config.toml
n_layer = 13
d_model = 512
n_head = 4
n_kv_head = 1
head_dim = 128
d_mlp = 3072
vocab_size = 47031
activation = "gelu"
norm = "layernorm"
norm_place = "pre"
norm_eps = 1e-06
positions = "rope"
rope_base = 2090.0
rope_fraction = 1.0
qk_norm = false
attn_scale = 0.0884
bias = "qkv"
tie_embeddings = false
parallel_block = true
init = "orth"
init_std_qkv = 0.0219
init_std_o = 0.0219
init_std_up = 0.0219
init_std_down = 0.0
optimizer = "adamw"
lr = 0.000781
beta1 = 0.95
beta2 = 0.98
weight_decay = 0.4
lr_head = 0.00629
grad_clip = 1.0
warmup_steps = 320
schedule = "wsd"
decay_fraction = 0.534
decay_shape = "cos"
final_lr_fraction = 0.0
batch_tokens = 131072
seq_len = 1024
doc_mask = true
train_tokens = 980200000
steps = 7479
dataset = "wikipedia_en"
MLP neurons of a small language model. Each row is named by its layer, matrix (up: input weights) and neuron, and shows model dimensions 48-239. Each number is 500 + 40 x the weight over its row's rms, rounded and kept within 0 to 999. Numbers have three digits each.
After each neuron's rows, "fires after" lists the tokens most often just before its 100 highest values on Wikipedia text that the model never trained on.

L10.up1275:531507430501435447488535532457546463539534483511495490559488522473521512491499421452475526559460552525486513405538460597518555468495516539493482523530478562499489492487468548500565571483585500510475464561482573465470458552515544533443463542504510452486572482480551470506507566502566497442562474519482612506508500543455520495491511532506424494508494477519496486432494479457474498494511444501502480520496442524477516442550489527511591501435548490501471494527526493444480498565450426481539519528471502496524456503465528513472400534487508482504516544481441545531518516534555504444
fires after: " "

L10.up902:495444509548470537440537485489493467502551552498432497479448460498562552446490483497497623458525522451543453556454528491518476468457545517554503451527470476507504523504529532503530455506513550471564539549449503461539461570453558555576465423514488581572533450587518496502463545504579481480509542488448560464442561414383536480520535429503484516472498507463527507514373527492526524472538541476588494427528530523450513493480447473505499464447521478550467489508510598576500481474501449478517380523429463435479508530504529523517486559488513476511446449529478452505556572539467526468
fires after: " the", " from"

L10.up493:451542580464522513479475440448583520532540525547511519545525518508496488485511564510472542556522458420414515494541449484492486499486491496558468465497486484482369521510476509522488476397537444489513523542479487499500534542535518556401550446502444467553581503531523512557519508536484508490527515593490556468523500524474537545581441523545507468537513511503527455567527553470495489483549400489482521476430508543476485526527545517524521572466553437465512429440536475473513400444468503497444527502463511455552455480460462429509445517485454433508560542521469537537528586463540469528
fires after: " |", " the", " of", " at"

L10.up858:470418490494463526439546553579545527438495514439453500553493527523532500554539532468510580492486579512487555408544524543445526419479496514439523482514498578513561531460485566518468492467561511495524519507421451427553482475515490489522507523546519479475528526545558561479504547527460471470440553611535528471417551481455573503520537505529531464455441535505480446497420497482426496423487473447508460496511456464524447458527413483497513602473459505579510540493470497502432468479546483453564467447501503489522445510525499493525524495493598497525563524478541556405460579466499471565
fires after: " ", "°", " life", " ("

L10.up2670:464485507481547468458497507423496514495538562477547488462517565527550454526536495548518475480458464470455470495485440476541538471555473549474494526496531431534561504436437510416530513480400453497495511450529591544435476530475496545445485506505484440424504513522482524462501515502472520437482576503548530466447537478418502481528528545454542503420559549414547451503421490519439468494497548508562583520450535460506517524567516523521567438549479456468505439518521440518491523409564419527578521498486508514564527493518539560465474412514549461548435490497464544415513503471510559540
fires after: " ", " ("

L10.up487:496497490502519511466602430501512497491490523500495460505525473523453520480516502510488557571551482489470482460434532485452543510479431528475540602447540533488369564369492475449614498503519494572468534482489551521516526559424453510547563422556556527474493597486499497514513431468464528460525562490445572551483550525486452462494532535474505431510543487459381463492469523463564508534476484512557590529466511443471534515491492577488427465479492513477467469451515545509534459508483490478548533451554451455542478484487505499476514506434489490558455451539496559501543507511532498555
fires after: " ", "."

L10.up1768:492492499449517469494524512488487477607499548505551461514477469518466468484556496495548476449500511450430462524454512567496555472499453540468453472489468452526535569447419474448475468442438554511505520531440514515555504533476482503508459461519517485462495486478415549516513493447445488521558529465586487474469424472490513510464511548527511526485532542498495537417511506499434495491500463467444489516476494483495553491503432546520498473545539513502479432536557391430514547439433534493488476496478468506500509492470460486480456516467504492505478423486492474524474465487579517506
fires after: " the", " The", ".", " this", "The", " to"

L10.up2810:509506418451520505515526495478514497553547535532468455494528434561527541467513469478471546470465476524490524554486479463447477520496523499478534507597509567513559520415519441498507540517498473595496539505508513487532488518455514571491513456539486464444559550460539515534527551491559513489530518489461555478472537570508501516411512388463486427471503507439452487447428486467441467506452476516555501456523422561555512498552512437485542455484406503528503449451481545527538501529446483505481459487436569465534485555512530500471476473473462547532472566542424535494546546461545399530
fires after: " ", " (", "|", " |", "\n", "°"

L10.up2979:530516461503535494512484437501482434542567535486479480532492515495534512529464552447457508514527563479553468592466464474520531544575528455489576541509511534469561510518439447449420470472489535532565488476467408531470462485442498597488507570494545435470450516566574444487434401540456515545548454496531482477563513496505520500484465462432520513472417489526503587501481454546530444507447492511493577484546483540452512593504434489520510512491549560458490469510541512530465511489520454492507479567542535517520450473512415459423479462471551518482462547456542555580488484450509533476
fires after: " |\n", "|", " The", "4", " the"

L10.up2927:445438552524493489541458554475526510485600513518462467514532527509451485483473550491485601536463590503550508511495490421423479489473524440468490464471494526530494518545452468470556459442519455487468476574441524477507478567455497526504471544499516511470453528561459539500511517567538555523582484471522523511469528470488507480464494466471569528513507464420553522528486537502523488490553510485506489469572510468555459517417453487474523540438515443506501442511534470480542484489492477522529435424533501473505478481490493553518489421454546558511479532510504491481496526523574554554
fires after: " ", "°N"

L10.up77:485569496434500493549514498471539430515483474422493513521524549450530468535486522478430524555420533467511523465500448602433502501467501473475525559545454440564570495486506464623539463581512478561509535490476447532539503581461557521470541481498479525498495498492590478556453407563491527460473531485494505461494507590547453457432565489490562523513532542452492446506511515503467576512494467508482479544434486462513494516537500468498550512498532495547570543482474487484518514488501524474489464435556508558494534488498415480431451539476447431466472549505413404501463478491539507503
fires after: " ", " |", "–"

L10.up1912:505492465466548407472567566456479507518503515505481491573528571534490469516577531492519496495493546445426467553544510447511509480488530498499477566505518513455553536525515466550469477463511532498552469463544426443542504525521495568521494416498452569496490491437496528479477485423436553500533536518497502473506488524449498519466472542536501484524503509524494484467563428459510529566494468484489481489486470502496526566487437475482500486484477484608440440556540552500466485461517447552626482454434497424510487496441546514527504488538515585520521463501519495474431536508531536531
fires after: " ", " the"

L10.up2923:460495443493516470418522493530534526485487494478488468414491494448455479551484565440456478570514518470461456490455448428447480465527517488458522501518484435507543486503520480504464483501488484517492478511532570449481560524487474498465530471497577553473496527496449507521530412470482592478503508518454486523548540496493567522497464533443638436489487454461526474512552497474433481467513491569541587510528484502506476517484568489499550500587419508531549469466515440451539504491565443522572481453460556457571579557490457498509471394496427405466476590494555517562512520468449517533
fires after: " ", "[\\"

L10.up3069:496520556473475513424513546508544507488526448462387522538495482489522482525451489531556479561442529560474406511508475439515489528557466497499470582468555437515578499537470459431475443549564513412566537479405553547546500488448540507423411427507491496474512546530551469475525504497515508481440536436489462499460462467505486493572511483561520461511508493467534573490537509516491507525465453517498549488482517513499503524492545480490477514475508462492516443565426573521509459502499629528543412569491532533568496508406446492543479438465483441544458517482473462514541574494499504451
fires after: " the"

L10.up1790:481503478557442512494524481579522517448507509498478489505571516481446533527523554561500546511453542553539474495452521429469482602443516514447526484431487529511449515410500472502463483398507458514526515513482517505558456479498563489512476524479492470537517451498411474554434463509489486482492473540575526485484447559505488546493506456413496478496474546534482587545484506498567555477560426518538552530498529515533571568483437549528523545443480539446425486461562469505479526509481499439519456507489498552511545454552459442493537519407474496413507540477514516540442486434465467494
fires after: " |", "|", ",", " Total", " of", "202"

L10.up2520:476507508561501475440515519516567506554461534506522516471441455537552528415499530541527540463526487486440584529502473545488479510477473521505510505526494411492416556443482492516575424499464467461492518510563548464478453541513584537462484488569516518479490503475507493528498515488495523488488488491482578510477530485374482504454509447438515512496468497534460428548592484498457491425471484468513598451523452593569528544513505496534468492504519504522490487468489543387614561413509573527483437480544482446483536465495510516561505459545538490473509535479535474531442521400544545415
fires after: " ", " the", " a", "."

L10.up2542:486496498557511530509535512567587571485535534496568455509466484485488508432537510480509589584520488431481535583492568553497438423512498524509476574528493506566553466423484492470475500530499471500548433516551475505471551515527496470497564445522470534507518541508437516448490461446491530450468522519486493508543499477481385491518545579445506462452485475475453588547491510433495453453575561515549524559483563439465485523525464520489424505485506493533455500495525513439411532521529518571516427520444468481584422557475564512540440460470467498530497521456476502481484503498514508446
fires after: " ", " on", "On", " –", " On", " office"

L10.up1577:510473476566533437482534493445484472467491493525499516483546410534480461496420509475488548471429454537469479500423467502428490518486504512466537416446512609456479533535520492580465487528515508434476543424444437570573501517534483562454452503576521478469479501506488531591483484528421537458535503456490492490441479537522513495485480514457494580497516481518583540540559540457433573497445481584477513461473497563536518555513495522558424484496420527469516481559544473552569514556529575475525531420512537439592506453493569424589434441495481532449472455482475473482496556472535530455
fires after: "°N", " to", " and", "'ve", " he", " In"

L10.up2303:514492505521547352498582517499467518499483514505519470502466474536494493482517591457527500456484451467530571460469481526493454457512533536531435567426533509452529554405520516523524567517491493502494544492536521514496518426512475540479468573479472503506536511461570492481546447500492519463521499495466525561412507526445472478460440565519541494514500534513526492451499498430468527644446519485547536488513433495490516504446486493475409440468470406375510548425571471488542545508538504497509465539504542450582455456485575515475465443496539519527494457506497528506422508521505504470
fires after: " ", ",", " and"

L10.up2523:494532453441569496495514402492524508469506487537498474526532508464525478497499501538566525456530532519512464493427491526463582457483483508530532502536485429531496427527506436482498492468523481530508434496433501429516499489512540523436506539500475456543481510573525537498480475605470520432478509471484559569472450504412402507475470504477554561483564511514531483566486460527456554528485469501558519531512557516522510498469552445494506542534508518498488455496509516470453522529436432554542513530535573438498418439440573515522416485504508495510550435437484529462484485508495515534
fires after: " ", " (", "–", "ck", "/s"

L10.up2443:462486492479509499453488529575485488478544540477533458505435520476428456506461575493503558482438513487477528470449482487439457490422556479461518476549492468524433523499466465511525534533536514486513460476490574488484515487503527445527396478567492479442402528539496513506509523516549524474527477508471478478533478534516485456530497458445505542484466533494494509522478526528532509538509530465473574531484569468532469610514478538531525548456467494502468495494537457554506506457576538562543516485509535424570515406508405432520412462456527506436412501537531561494465443523505443485
fires after: " ", " |", "|", ",", " TKO"

L10.up2862:488450435494505450582464609481453530503528567476480496549500445450492459487466525497498493512415517525488496440489513541484543521497555461502459464505476466430507487502540536496518490498468478518414560470474476422554467463503440547546512477536528563416523478609537509474536479506478534510521465487466517555485479479477517472478520521499507443508493568444511578492537498483528483482483459552520528445488561502494481543514497495501531516482471482511488487389494485480528495487453501504472516525501475541500442572474551553451472473441466476465453533496428535438524465479486499447
fires after: " |", "|", ";", ","

L10.up445:473495468480483477472556448529506453450566455531389513597467478433549546481504518439535489493508547432466480479542462530514521501510496573459542485491502532508488554476454488537542498517597506505529457499451485475560576554525580539440490454475422539456423538471505559544458405493422472496478476456487489462582511449494465578474471463518537525548507467497511474526453489503522542521470436514492566518481494501471522556447501555486547547437501450490513509495506479467548435498515546453494457516554550495498482530458509473527448463506457515511555497467513520462524446480428520501
fires after: "200", " Thor", "4", "2"

L10.up1084:444444465449466373496531500454490482504474549505490516481523505456536512539515495508499480500478485516533540512532492550462506534521460447419508499461558472510622547469556511484487475497488487550569566495519521535554456469530537503482434402586475456513465552530546498445500505543539534492469448475457488505459504547420514502491467502541502452502507541472492488451539472500482573472455474542511446564491527569548490420517491441555499570517435419540484549517513436483548478503484500480515532503474523466536506532565499462529520524486510537463562494460462477503486500463502469459
fires after: " ", ".", ",", ":", "–", "+"

L10.up396:472566481545442461516520446566493562504481481555466502518451533551469460486522457512499515546485437454525550409508479545564500492482493546469471523476555568546524458476484436583443506564474434515514470448565512479493536481438497551486435521558460473446480532557529497526521503515496457483436511508447542434446508434490499515506433530504548485483526542466539474460519499417499471482435490435489506474496564514512536580434481506505482509485440507399514489522533571514504499434486520529510457579551531463564552568484476470484527466478508509486503490539442454464557475513545480516
fires after: " ", " |", " on", "|"

L10.up2815:451489442534519432480613495484523469515486544455499497541484538524501507507484505471471494582534541499481503497517502450384461486477482541501504477559500511512537573587523509522553538476547445572521487498456491519522473463413568482532499503464482547500573503576562474471539423557475478494428494530500562466501491574445514542514464421532533452540475526558488508494530457472483465421500476534516544510532490560523524413553514482493427507505553468472506512466474449530515539507474488539516598495510573484575515488520476419564523530507453448520422514511588494444487498466508430423
fires after: " ", " |", " USA"

L10.up2914:508438488528539394478532474538577451487530468570442512563498424465560477489547533512547435463479577460405503506489545512469491480574506529477531484494513506471517463491527501473515561459518475531559621545488491451472507505498495447554481522552487525488550455455542493501510536498527544482512573445539487485509552472457559453510517476398473498505423568483475511467492524503450499470492596480517481499447483551523506471487513494526511500519455522483457553464541554557491457460482459476579464527405512455450527479462496492524472459515514497442442437495557504578451514469427569567
fires after: " of", " a", " from", " by", " to", " for"

L10.up547:479578497488551458479603516501484474592522569547449485483499498511547412455526559579575545520492528523472484525487534454456574530500462518518451493469498523443533558398420489473535483470467445451499519481430479490456441499457491417377411417505516460501462510499548450499501425518523581516513485538519493495511476519423549486450528553512533571497534461558575523474574509492466494430443553514508546468515488486480525441425533483550442475532543490438407512535459426535522538476574520518503476547458499463562569507498511501500476539517484480441437474510540525541469440474520561497
fires after: " ", "\n", " |", " Battle"

L10.up554:486449520464498558479552463553437437517538517531452507519429458502554557542516431565526439534467460502446509502495582438469507434452474521421518525478517517441488515507506506506563389445476593519475600494490491530548497564508488464511481472501463493522569510527438469520550516496474508469513480498466540439549466515504557470464476567551624519508501435488476468497521500442470506478517492567513479490490392505536503504496495527521475543565533505561535475470470482494543500496489496469560494442452575454503514453508520489512554435503556527497503512520466520395457507473473487509
fires after: "°N", " /", " and", "ars", " "

L10.up633:485471459488571505544502491524442488506508520453514562580488484537488485479502509437486474497534527414595436462454461602514511494586481468471546471515435519422593530498545529476477527453513582551500555496487537530580477469587543547423501477492512436489489528477487502471490574508474512510536506474527501506490484453436472474524511449505542458458547526488509518450477488498508541509543436516499508530462488510420546535467506538498506535490540507528514587531535468488406477460559553502470467470519482560532475503423447469452537479503526540456451503482452523525451511474541491533
fires after: " |"

L10.up722:529486435464508400493541458497539458487501501483557534523441492507565508522487469494491490541463475441472526405522506564411507510501423515457498505498484493464584470551495496517530385501473477598506544492514459507508511549460544580481492397517465575505542448502502542572533486488505479520510515485443459563504519479536465579475509533472571454507413457537523489492478481448480517493497495405478470537468518535508560431468493501574508442571539498581519475520534487437490529497497485444458495484466535502531465489466475496506550472519502423475468558435583462534605497539477491441
fires after: " ", " |\n", "–", " the", " ("

L10.up931:500529496385539510532494507494480499488525504499490524439476522539522437475497472509489511532441495504499534548523547534536479476506534512496550492546560476497519573479442461490518435453471431527462479499452516498488533497512543553531472418425519473441517506517447443537565393472492473487583627423453492520498515455489519568488413487448454451517536471521477514531524493420603530514466544494454564473499427538509520473444497539460494456498521536512516457517472457549518457553493456517568483576557554537485472437473530507464472514502473497539349565533478508502545505558499489531
fires after: " ", "|", "-", "6"

L10.up335:514488520521527385520504509492565492572538569580508516476522401516483463494498481478496509616502522511548483502571479526380493500433510474504528535434534512498492463512481527510489502520440484554460498546518489468506545501481536495484467502558462486484467504540514527475479495518473468442536504445541511461501463490530496472548472476494439500523525518509480554557569477488516510564529475488522464480541512504441455545530466483527442531461578506501479458533434616539562506559473543579504520450542541425539522493542476495521446428523539515473566540501496497547445423519527545508
fires after: ",", "%", " and"

L10.up401:458485542451497494441490542526456463483539500505491457527503408507498506464522501527484569522463610562482499574414569510449487562531509529465570497501524467516567505526556401485471473575519500496467538521428581473538495553480524435555445506490454555493417493554484514499462462477513569487604548453518536480419432527517413443497478407492443498506522511413429514507504516497565572488453517453508634469492501494471450510526549514537586490457441545515421527483565497529513463515503494512545502546478536523494478529506559430475430486496564462437479511504458484540474465501551521529
fires after: " ", "."

L10.up654:479477461531494413396522459406514524509469424479531479559422528556435522496536569509538522524486604487503553485500574607492572474495450525496404448547559516459459471499467470456549588541494469509497538449578524514507551522422476486413505483520485517436494457502500503493457522498512499471485548544508502498478532560482528581567574527508500443509507528580462518488572496465420592490503540482540526533517481514523518490490438470513489476509517488505509378550429489489488438544520530544555501460504556484504547473524473530558447511489524434515520477534516481526525497491499435506
fires after: " ", " |", "–", "."

L10.up484:545536483469502467428578510528565503516557484430467460553470538533494520513548522496503487472533445464593544486519452505511480547513410572476503488492481519520496451509507534572464462503542423522523479527442541479442522515453510475469448511507561467479457536533562445533562412489563516481447458512533549519416515552457445482506554463490582476548500524559554442529499422437520517480495502513517572443500525455506514495453455513473442467452480531595401497491504518514465512460510612506522541495529507509483479564515554543564501547459517480478441464464469532465452508462453491460
fires after: " the", " at", " to"

L10.up510:481459456470507527528500494506476540504459542533542513594514498526500462476510545558538555495452452475522454407483524481519499481463535511476500491478558509533543478379507489459472510602458477507464469490572547531442480463520484468572508457490511466473483462441531453481542411492520456524443525497509490475489555407525560517535560529497566463552548450459497477533358546473496497535486518456489537464569493492470592498509449438480486482537465527472440515505508482390508488504513429475511549531458513431522489494517505489486533511485539489483512479506509503532521584583446482579
fires after: " ", ";", " |", " Apps", " as", " Goals"

L10.up2955:492495434492558467502549493487506440439488550503492480461530507459475516493535478476483537532497509477493494521494547547488450515534447486460571477492488526470527547517493436517417507470469521528509585468503475529530532499514533496457499496450479458530470523594469515459576424463477474459559543509516548486413460515508548528481465485481464586523517487447517525449561455521462495462501411536441520469524556484489608496491500460468550484459454476395524499515523545462491546499497586533544539500471464410534574535508500490501438525558507458521495534484578548471482512517583429452
fires after: " ", "-"

L10.up2553:494560574533561534491502503539447489545463487514509453474454474504478500447487562483576575511446563492544533464483547565533481502480498474505450480526488482560483506455474501515530544545487484488548508473385566510457478556463471462448459461461546535519578474577481488514489482574548552469502486521564486507514518495480524571470464511531471459491456525452479509449453506512525527502519478484541489517414479554436550465593470529483476461503534494484499526413527495533463470493492539553517493436452489463511436522390456547441437481504437456425513564536556500550471529547489547470
fires after: " in", "|", " In", " until", ",", " the"

L10.up2891:493492462533574435517506451469490464527550487470399461539513549538496467528510495460452474486466488452488550528518485519397424502562398548485477459561497447474547498514449477491480487537529466517542442550551521511529513430518549417519472514497507469566484470500559493541502539508566490489477503511552524601430511489461548466482477539563540529575548600478447521470488491441523493546505560469460480549479530526537499479445477515476538438534552513432432476530550483470524514521506623483547465473453482556515529552531499468524430461398477467568513491521514503479519501504514487574
fires after: " ", "120", ",", "\n", " |\n", ")\n"

L10.up2239:484485518467492513510481486503452493495478507529449542558507426509539476465487466553533550531485460466534441442487535471472522599541443572491532521463517522448525433591525547474502449502537491534449532501450468521464546484451513512482570530503517431470475509482513462558491435566515497503596427491476509491498522448464510498493519461523490485544470570486486486493567487402490503471580498477510552523501528574511502545543408519457481455497483424529494465546503586394439513508515524495549519562531551492499485495526465472462501479456465474478493526525535473534545477506478510441
fires after: " of", " the", " for"

L10.up1729:482492491474538436370531455494518476568380552549490484532452496572513504465553500467538548525541514518500546555514453412436540489426477526536498576416536480487459517537499460522498552476530503529433482580487542548539485529462519529430547499518445462496545526509543589528454419535475540455522576517486512481540506513451473515534511414469579521554517444486560438534630494526516535448509514482543482489504515483445486503508473489497483450536501454494513423544463532473490496493472428509481461567471527409588509527478442488527489485494480489528474525526534523516486523482445466476
fires after: " ", "-"

L10.up2939:518519450543471480503522550442518504493453485490489403516514510596519493491518461519578509528566494491494395517414586491540565513534518465468541564476560515520570516462497452589434468550479504557520542530426495534431486478512516543463513437490450509471549546471482450476589546524455491488516562536411523529540468458526491571536487443412529489444512454428498534483523400495508506527496487523546589485527501500458506526510515522536486398520505507503474479450492450434529509526506518526522469599479523434548469519522555472502427459512423438520425510544501500558476578553454515526
fires after: " "

L10.up2932:518553520517574452463496440531485532552485460470454413531406499520491522481554478428590516569569505449461497546520544471460480474534407514441559504518465447501486511472488491494497482532523493466544472497536555466524486508515424466591459482481571488503483436482453474540502457457502503474501461479469534551431505470500528521557522621526519502573465498611509495458520490506442567467492457558511490542508563576483517575474454455516439517508523424487532473520532518457506507522526620481473449514450505506483485488494556518531542499530471419493507446520462454476607499473482551438
fires after: " ", ".", ";", " to"

L10.up463:471478598503452528426565479504496523483503498441479485505477502524479497502492524498573502477506511514541487457512509511449524442483482472481513473474485522500486459537468472473603460503490492548458454542481517527530490491516508495523551539543460530527488534498504472506565472510451535528550522572491515508466481557526501457437497522523577480574552447554481557499489470474472515535495520532472522541500511432537547463465519500476506478560425481534539424543479437556471485541499483511502521492499538507533478414406449537446537471468482403472416532486555515475456408502543527476
fires after: " ", " |"

L10.up781:501513473541564462485441510480497516477515586483500475595526527461487463534487519443536511556510479496445495520541526482475490434451548572523484484459520536496434529453446465495464582460498497525521466507528509528463536527470477504531558528469488457495472515520473499438544466524511497504487565569500466529420501539532436444522468400445492498479527517506459566455524436471441589494528481451500580524564543510497551571514527521543535499584494455442475507514420451466443497475472504414450543471440512491527606491531499529514443521453515411455575559537565547536491535457528544501
fires after: " ", " ("

L10.up2812:500553487449472476576553520466452504443529559469429479501477524582535500502547497451440519539466561557563410488514496532446462543471457486427514518506450451436430508526474516568474543463455494508434507421436577526509515469508542552475503488459480554529534475561580469523516564552419510458490458511397509533513526452495502501525437477533467494484480467514463545502571434457464498571472476539492415581481529435529585501551541453490459506496437516482563507536435463541498469542432447590459471469519547508504498552520466549477500463507536515422491553564536472529522467482473457486
fires after: " ", " /", " the", " ("

L10.up2807:500506443574486453504478504559512492549475564589458552510492451508504443591497536521499539535500504487538504522482479532489516508495518493390470475514505507496535483489488535457480487430509559534561510487463531526512478436497463515539541590525524538510484531471490467515422443446490520521562511498568478454573498548508455513539517568655502555480451618474502506420432504452472447504510531453438505489498501555520529516532416469519517506553513526578456537516497443494455469466527594605533517429556393453507454551551548498455543518460472504520482501518512541548425471505496508509
fires after: " ", " the", " The", " to", " a"

L10.up2567:479501446482485456494542533514470484542496475501453509525545506470574500505547463496530537502537517457470482562518479512504543476490439554458477566534546575493549513458471505528518480535535500511535490449498487522430435499493509465477440463636515433494505553549529530512465510496485530455533500536466506456492489398524542432487541508488614522530545528523547457580542463521495536453449484538486523536405501513414475479458536508555488554555528436471469471510504439483457453520557471479452529527512496490517476506527544492537448470517395425509455523441445444488457539422540603471
fires after: " ", "–", "0", "."

L10.up434:503577465481569544510536475533574509485474414542513475531435518487541473443528467486526536490513439474449473525467489572565513563521445497486536452511480549482574497582407461481422497538508443557452503548525531523460453513500521533484496415467448474539514463519449523525480464554474485513484497539480539503480501487461484485580556522543545426431433489527515538471521547497484501526504446490542560473465471475464518464449490480515480572502475485526478468470521433476522489475577552483473501462487520458526563540470535499475508525482514507478540538518451475508468495579515542450
fires after: " ", " |", ":", "1", "5", " December"

L10.up598:492487459506455487576476511581456505455550441524443449491498550503600507518583517547477546484514462533507482477474526577447503518471408511449476461422533530459467512370472476606474496514466481522533492497438490503471517531552508502455453492552516547490563516553485492598501535437475496475591501473508497542553523505468497507516507433421565472491543508437460488524516503504517508449446462474530513498509431557471532484477568510522516470480543444481511501508504432562486512550560456514553534481533492552502543579495545506483485490526464507530506481450528499512527463482626574554
fires after: " ", " the", "2", " United", "1"

L10.up1519:463537542493491458479542448574455440452516512520480496555514448491539482509540477480519559463512498552503520424509528494456462452472535475504469554449438504530471464516557473603469469429486457549547539587450471424511437515564530519564511477573489519470435490521564505469545491487532550535498434526492546460458519428466518539550421455436470583521537484482544510535538456496480509438505494468507527481518462501467498461493539471510428529476548410519529501524473503481527572479498529529485470454499525533489554487446499465506502467542527496504413557559518463538485450508446554509
fires after: " the", " "